config.toml
norm_eps = 1e-05
lr_head = 0.00671
warmup_steps = 0
MLP neurons of a small language model. Each row is named by its layer, matrix (gate and up: input weights) and neuron, and shows model dimensions 0-191. Each number is 500 + 25 x the weight over its row's rms, rounded and kept within 0 to 999. Numbers have three digits each. A neuron's up and down rows have the sign that makes its largest values positive.
After each neuron's rows, "fires on" lists the tokens most often at its 100 highest values on Wikipedia text that the model never trained on; "fires after" lists the tokens most often just before its 100 highest values on Wikipedia text that the model never trained on. A number after a token or word is its count.

L8.gate69:514497469506512506496536537519521495503477486484445501524512501490516520510544470500478486515456469517515532500493503515536482502512531497509498514485451537468489505509497490444460456539496490532511502540527454465461517507494477461523478509487523471495516430537502484513449504494505509466524472500521515484467480513482508535449498513499510474508480512502502501546471497531520468500457529491542503521505519478505520547472488473522468470519492497494509486531503561470471519500503514507517518505463473490500443539504567518480484504482500545527545457520518505524453495479492484475
L8.up69:510528491510470484474542478517512532515486536489514486503477540519491493498527479525477517533469534523536512511532485470475501462481497505458467533517510446506505515493473467506510511551472515561520480460503518521492490478536535471500509506509501500493507521523507517481511534517487472495521510525501484472519514491527464475521459492563480477517489487488489475541495547499473512548489462556499552471506513482515495442508485479498532502476456512488490533483550529545454515453512481479513496501523455517508517480492490489536484533475480535511532515476474483454487484474467474500
fires on: "\n" 100
fires after: ")" 41, ";" 17, "96" 5, "%" 4

L8.gate317:511511474484478494466506524486482506548518485519489482503512496521472522519474487467488488466484499484530520534507484465518475515508458494495482524450513486467537512495528467532499504534487491503491475488458485460477493483504485506474478504506478488474475517495508475503458564543526467549501492535503528513483483494442486490467533468491547500493512449503505515510510529502484505496486499537518499517488506470495524482527518510510452450509549503468488533502473505471514557492574488512490561504540490517470516421513512497497533526502510575486497492537504513496499490510539494513
L8.up317:453523492477481479506509468503523525505464494471524491507490510453516454543497502523516497511487514540514476495530544459511533529490489509491511492526480448513481471498494500495498475537515557515479501492529482525506505501466504508476501505489541512506492503507497510504524533521479475493502473580514481447461472495483488505467504503539475487524455464506461492477510523523461474517550521474536522462509526460469520475497490528520459493512501532533521490474478519539491491466514503518532458504498536506481461486471510472511529492465525508515497430466534557476474500525488507521
fires on: "\n" 100
fires after: "s" 31, ")" 16, " Smith" 6

L2.gate78:496518466482463535491519493482490466464489522488513525470554483492488489484510475493491508463517503486447495533506487503479504518552518445509530495460536489524473544480520516466475467493506500501485528504488540541530480500496510497496514477511519515493507501491524514530495511453534477469489490484556510492455521485531532524549505532496534468477499523525478522429536498495517493499505497497522502482518503496478501472501503503514512493480495563492504481512527500437526507490546546499463492494505473555488508485487464462532498487517460539528469465506431489558480499490503508496
L2.up78:494561484473436531495536468493490468450507479506528500483514497488562484486501499493486493494491524500484501515481494512467521509523498478500519500463560510534429529436513558483509495480533484504491521523501524525514480466503507502513496466479528507514539478505511495545508487437520490504485523507555486540402508473516527524492488519472506521483509525472479535462563484489531514487508488497533503486499493456470517510495485479526514488479504534482503477527512474458513493531516533503468516508508458529493500513489484493512482508510512526503465473493496479543494509506505497510
fires on: "50" 23, "Release" 12, "y" 12, "in" 10, "R" 8
fires after: " " 32, " (" 7, "fer" 6, "-" 5, " down" 4, "ud" 4

L5.gate196:490511492507494491497515486493503500522475512490501527544471480502498486475489540526504500513450518506501529513508544473501477501490446516461471506476487524478498496500552487523469529540503494507501563473489487511495501454502521515522555498534531491475521499520530524509462483457529511462531494546474520467466516494493478495542487535504524509527488516504436524525526516504434491465554531494472517477474471496519499458538495498521498466509542484524505525440500504480547500500513521512477525507492478462456500496478476501510500429505464479528520520470504496535516467482508465518
L5.up196:498470503509508468512488498517506480543471457507468517518508525496515505511455512489487492462510479546510518537468529414442484495503464489546532514494513522499495462513531493502510538481480505513523517495482439519496498504470514530499512522512520534416480527485508503515484486455522501485515511546478521534472504473483501466525470498506488518575485513521496494530465489460491500512526515505475476522473539525500459559476517478500495500463466532498494480483461492494472507520492521532464514479514521470464509512535492510541513523498516473480495502484500545473466474518500501515
fires on: " 19" 55, " 18" 24, " 17" 13
fires after: "," 45, " a" 11, " in" 10, " In" 5, " July" 4

L2.gate171:488507536474505521543487476480489479501499498540510488532452542466489454536504479503509465508544515525539520551476492505503469472504525513531485458481502517467482462474495510490520496469451495474534494516473506527488510470525555489489445526539480499528520527525508481497531552559498517492539503507501544514517517519487521500441492516518473428499506467472513518505498500494452511518495459529508524506513493544496471541520507459515489520514536471495496484512529486505479484503504486466491498521463463461477530532523493465515481479495529452490512488497474471499496520496521474508
L2.up171:505508479510448503532497508470510482494512499549536493501458509449504470512495460508501445532542455512529484546495492509535506465508523517542491461482503522492478464542442495482530511494458461491509529528493467533511494485497513502496463501539501513492493524500474471482550578546483515500503491521525504484516495536496504501483513518498495488483504469468470523518492536521454506562502466518517533505516489533477489530490519502519484550520553459484504498489502468480499468504496497466506504496476523456480495557529508496529472482487525483510518489495469476497459482477464490503
fires on: "ve" 63, "ver" 13, "ven" 8, "us" 4, "log" 4
fires after: " in" 18, " A" 9, " a" 8, " mo" 8, "a" 7, " lo" 6

L5.gate281:522500401503472486494465502473535474477489483529486528479523536525493479497530469481508481476498491500499521450519514471529498502519526507478488481489521493513456456501473501473460509457490486484441495500478508528512481493464505496485490536498467521508537520512510466519521539533519493472538493496469492494475471535496490494495554511512547493485532491525494504491513484520537507500448485498553480489483513575537458477511522449468473505486532499528511508521493478495490562506543467537509509511468491479516522497481500533526523501506525503505492521504536535514507538510460510507
L5.up281:519465481488495538510555501506519493477444503479473489524487478507519489530464497494485504545510500504483460477466472470524493476492549490510477438512500522492496510505495491484480502485483455457505451529508456502476490515544525515452518472460490532512483488506492508542474522483540495523527452530504487535506497522533504424487474506465500503471516530500465476505468510472477517480455489530501498514500496543505519531535527536508458482471485524484508493471482522489500504557508535491501547469494505515520506523453520500525536538494493503484525528512495546492545503531519480469
fires on: "After" 22, " On" 14, " during" 13, "ing" 12, "ring" 10, "With" 10
fires after: " " 24, "." 20, "\n" 13, " Du" 10, "low" 5, "us" 5

L6.gate92:525494488530493491523509498538454516465490566471502512491522474522508567436517467491494448501513523507512523464503514503489502497539450545515498493475515507501495490517476541479496505467526506488551482462464470509508559479458529515489480511509500505498473493540531461507508477516513495509518500480481516523514497460530471516504499460478493512481492496499509487512547488486485531495470522514514485537515507535510474449523488459517484519517482547470509476466480540484482543491501475532529479513517523512488472511480493507510500513496460497541534442490538507530516515453445518518
L6.up92:514505544503507475496482510526525463537483518563516446511461531483490467463515510516530465512525517475531476474521538494489472466500460548476472528487514517547450507502504477519472488494493488515493543501494518539482479550494488541504504467509511502475476488510542471490513491511471495568517503496519482527492475529507521462545483473512512492503488519503521526484502527479504519510499551528503538461474515476491492477523461491500482491446521490527492479473503537534472497468510508493536531485494515490472472541463476479480472490521465552509512456495548495466507520484482475484
fires on: "on" 27, "us" 13, " Con" 8, "el" 5, "ock" 5
fires after: " D" 25, "D" 15, "d" 12, " |" 9, " R" 8, "R" 5

L5.gate85:484514528474474497518537458485516570468525489549564488506503470518525508512488544504490467486481508512486509536483538503493497495458498494527538521493539482491482507497516513537529480424517526479480495493486482522514536480450478492511533511533466489486462495504491537480518454507518555496523512499520489487514473466486497464507477545464498494537517519496498455491517495488459520536479511494518499554494464448487483522514501497511513528515509523542510464493484508496499508493502501530476476476452464459545470519457479471475485452503496526528512479538494512495477523494519521502
L5.up85:504477535507531482497477499485488467509509474499508500464498524473515512504521502511475497513550502552509500481519505514508492467497490450480490492487511456535532502526525440542505523474455490485520511524510545501497470567482516496489503520496515484516508546481499492459482546485518469486510514522437483535497519468510510455483496496509460510531485507506461483477508474503480492493532499488493518472526491516518500492514441480504475541528490500536497454464476523510485533471539453548546506489481490516518481507476495528564503511492495507525467492495413497483509485504536551517
fires on: " 18" 46, " 19" 36, "′" 7, " (18" 5
fires after: " |" 19, " in" 14, " In" 13, "," 13, "-" 8, ":" 4

L4.gate268:521501470469504503507506492520484498520515535475491549532559479479519459487482509474478505505544532476488502552514483518514464521534524501489450439485528531493518488537466445482493512517516463516523462534522551515527510504548473537459478484506448528532483467487463487500503457505527488497480493535490478503490542513496481531538510515512501498489518481496514514512487504465496452458528518480500486541480540502553486498501498512485495554495485484493472513494487526522471531510486480493541523524471496548470496517456526492496533521505521506466449505495493511514508474475470477499
L4.up268:501531473509543497520487512460498535503534491522538500450535547474466490459516491515531495505545444458503495519461535511481536524499476543521549448492504500463484497527525514486524490505489515482526490496522491495501513519486491538487440457500490475498489498500485504544532492494494492533494495503481442480501478499491496543540455496506490489506485485524510465489473503490486506548492535453487469558540479491516484492505522522487521465507499485518523505499521480527467478510517481495506538478483493503536518535505534460542458471529494521445540530466489516489478466509486497521
fires on: "er" 42, "s" 40, " S" 4
fires after: " mi" 16, "ed" 15, " Mi" 13, " V" 10, " Mu" 6, "i" 5

L2.gate289:462523527482457514484525494470524497514500486466491488523488529560474465466507492485496494493521520542472520522502506523492514492485472523465494511414505497503483507471516514469541529496493529483474535487496494499437450472485456476471521507520534460458486460533526534550469507505501526563500464477520506488503521440499515497499533519519478509503494473494500512496481503479518489464489508497504501520512515513485524489498488531523535512479509484563506543482532473481477489518524490486466457527488536490470485514479524502500519483472515506492429479484536489510511530494524498550
L2.up289:507545548518445494503515499489528493489497460465507470552508512538485503480490488501494472497555502525438523500537522529501509467494470510459489493463514469483503507501518490486495553515487557529506543503502482481443456473511464483508538481534520503474488448480521521570483500486529529559519461513480524489526471477511514511520508507563492483483486469472510509509453512504501503463507503512502480502465510492453506496485510570519528477482521477513496515477498476502482509506515498499499430499495541489475505488486518502498497454500516503511501499482516476511504501499551506522
fires on: "fe" 24, "te" 20, "th" 14, "hi" 10, "ri" 9, "ra" 8
fires after: " pro" 35, " p" 12, " Pro" 10

L4.gate27:471433523496514505476503547481496497479498490573509483494479496496539505555487500498478479461530491486514479487481468461472493476477532519460514477493488511533482478467500452497509508497470519481466485525495499526519508473505540452479487513498478532482517503529444486472541534515498523514502539505515498519517520510500508479455501512510514540524544513501481485494540485500540510521519516454492476481537433556469505509507520482496488489513518522517458461502482513499488464489514476505529508521525559481446524486522509495534526509435487503491503537511536525470503526494484484488
L4.up27:487500483495524474495555558542486500501493538525491500491525502474484509499505531548522497494497496493457465506473466490503504447526492531501472463531465511483508473517516501525507484463474486510525491480479528542505473490494477457453513471495481485461519532536495466491462490539485479487537522532506471513507466459487509469520490497459499504484510500505527519482516453519486549513519522467528522484472565516477494515495477488504491468506530512471456501510570488466511506540515516491489513548538508491502471494479484527512480485480502460454515552521496507520511495495447519552
fires on: "le" 32, "min" 20, "les" 8, "ers" 7, "aff" 6, " |" 5
fires after: " " 82, "iv" 7

L4.gate462:478514540482443505544472486519496475510489487492489452557515509500493505505525499531490510477513515425517539517461494513489472509498523498525511504473523484455490476483483511462509532507482482512461477504528462511495500478538463552500471492508506481471513528554516538476493508520534460534525462540509506527497467471506481468546516475494482518497486469497494523530501511488506494509488495512488457484519487493516515492463521514508496531500498522489540488509498514434485493459485535509488514493516533590493504520511498492511521493447490490438495549447483494499485484498513544506
L4.up462:469542501517536492468474461536548518520514460498506470535458479524511507480516502476509506556536480494527507464539526523481469491498480489494491511547532506484431503507542531516486518532497516493450475498481477551525559475515486508492515500513504498483504503472503508484512504448520496509498489513492495479501484492543522531519524525477474484420543489501469458511518553514555485494505489488496474511506544463499550476510520506534466502503511503486531475512476479501491460476458505475510499534496492496487536469486498488435537522490508500480520497493486502528521478494474489509
fires on: "te" 36, "s" 25, " I" 10, " J" 9, " Ko" 8, "i" 6
fires after: "le" 18, "tic" 14, " pro" 12, " South" 7, "ant" 4, "s" 4

L4.gate173:547496527476475512513517519529489490519511473469524526543499541519467546517514509511504468496537507438527487493461474506465458477501513539483481513499482526449460545496510480483541496459504496523497509511451480503525486493541463502488513457540505516503489490509549511524481486480501493517525472493545480496526469505525486475503510504524526501465495492520502522477512456493541480460543504492477499507506492467509501487501470509504513455466515458489492536530491464505490518489507464496527497462520561513470538519455430489491526488514497471448473542500546489515506486503513521493
L4.up173:574501513521508517513536531501516482498504500459525497497505499459442550534462501503497515514528487449468512505534491501522505477514487498514461499494499546484451533510546523530487519494446525505511462461503456503531503498519543519500535493465476518495443466502508521461477510470479478495516494495520484499481516487495519464482511504474540545495508486526485497490519494528510494465519468530494508484513482472529500524478472508496465505474472481497500521523527497490509529529520551501461493512474548520550515481451515499495461459504450480463501532545487546511522483488493475489
fires on: " |" 88
fires after: " " 54, "." 5, ")" 4

L5.gate59:494485499543498504477504498508525495470510494539461475502453485486460476504449502473454510494486497514555472470522536479532499547525477453495500504456495488533518448451496495494475446574501483502525526512559481502498557496504517477466512511564521497483520523462553482503527522488522466495522514498526477500508512489501497506512548530453482477507554480475500466513481483522506460459511534479517500538500512517502494499486513475494492502453474487479509525550466504515533532493526507500496493498492480517530535516486481528467501523485510511487503527489499518490495499477512457504
L5.up59:510492484471506570484510538486464463493506523503511479516495514485520501468510516497481514519506482507491510515530466504523503492515500517497493532563476490490510460487568523510519511498493548453476485483468482538539530482504508539495469518516520514495553489472525455513477479472483496455501539454496481445515487480493469519493485471520493472547534494483532477447454540482585513527486516519462530506487501494485505494466532527506470500470491529502476490513515502500493479537490447517507526476464491518497495527504506542474500482491512491491536487518499468517486525487499519445
fires on: "ur" 20, "s" 20, "S" 11, "n" 6
fires after: " f" 23, " Bu" 12, " b" 11, " I" 10, "ba" 6, " F" 6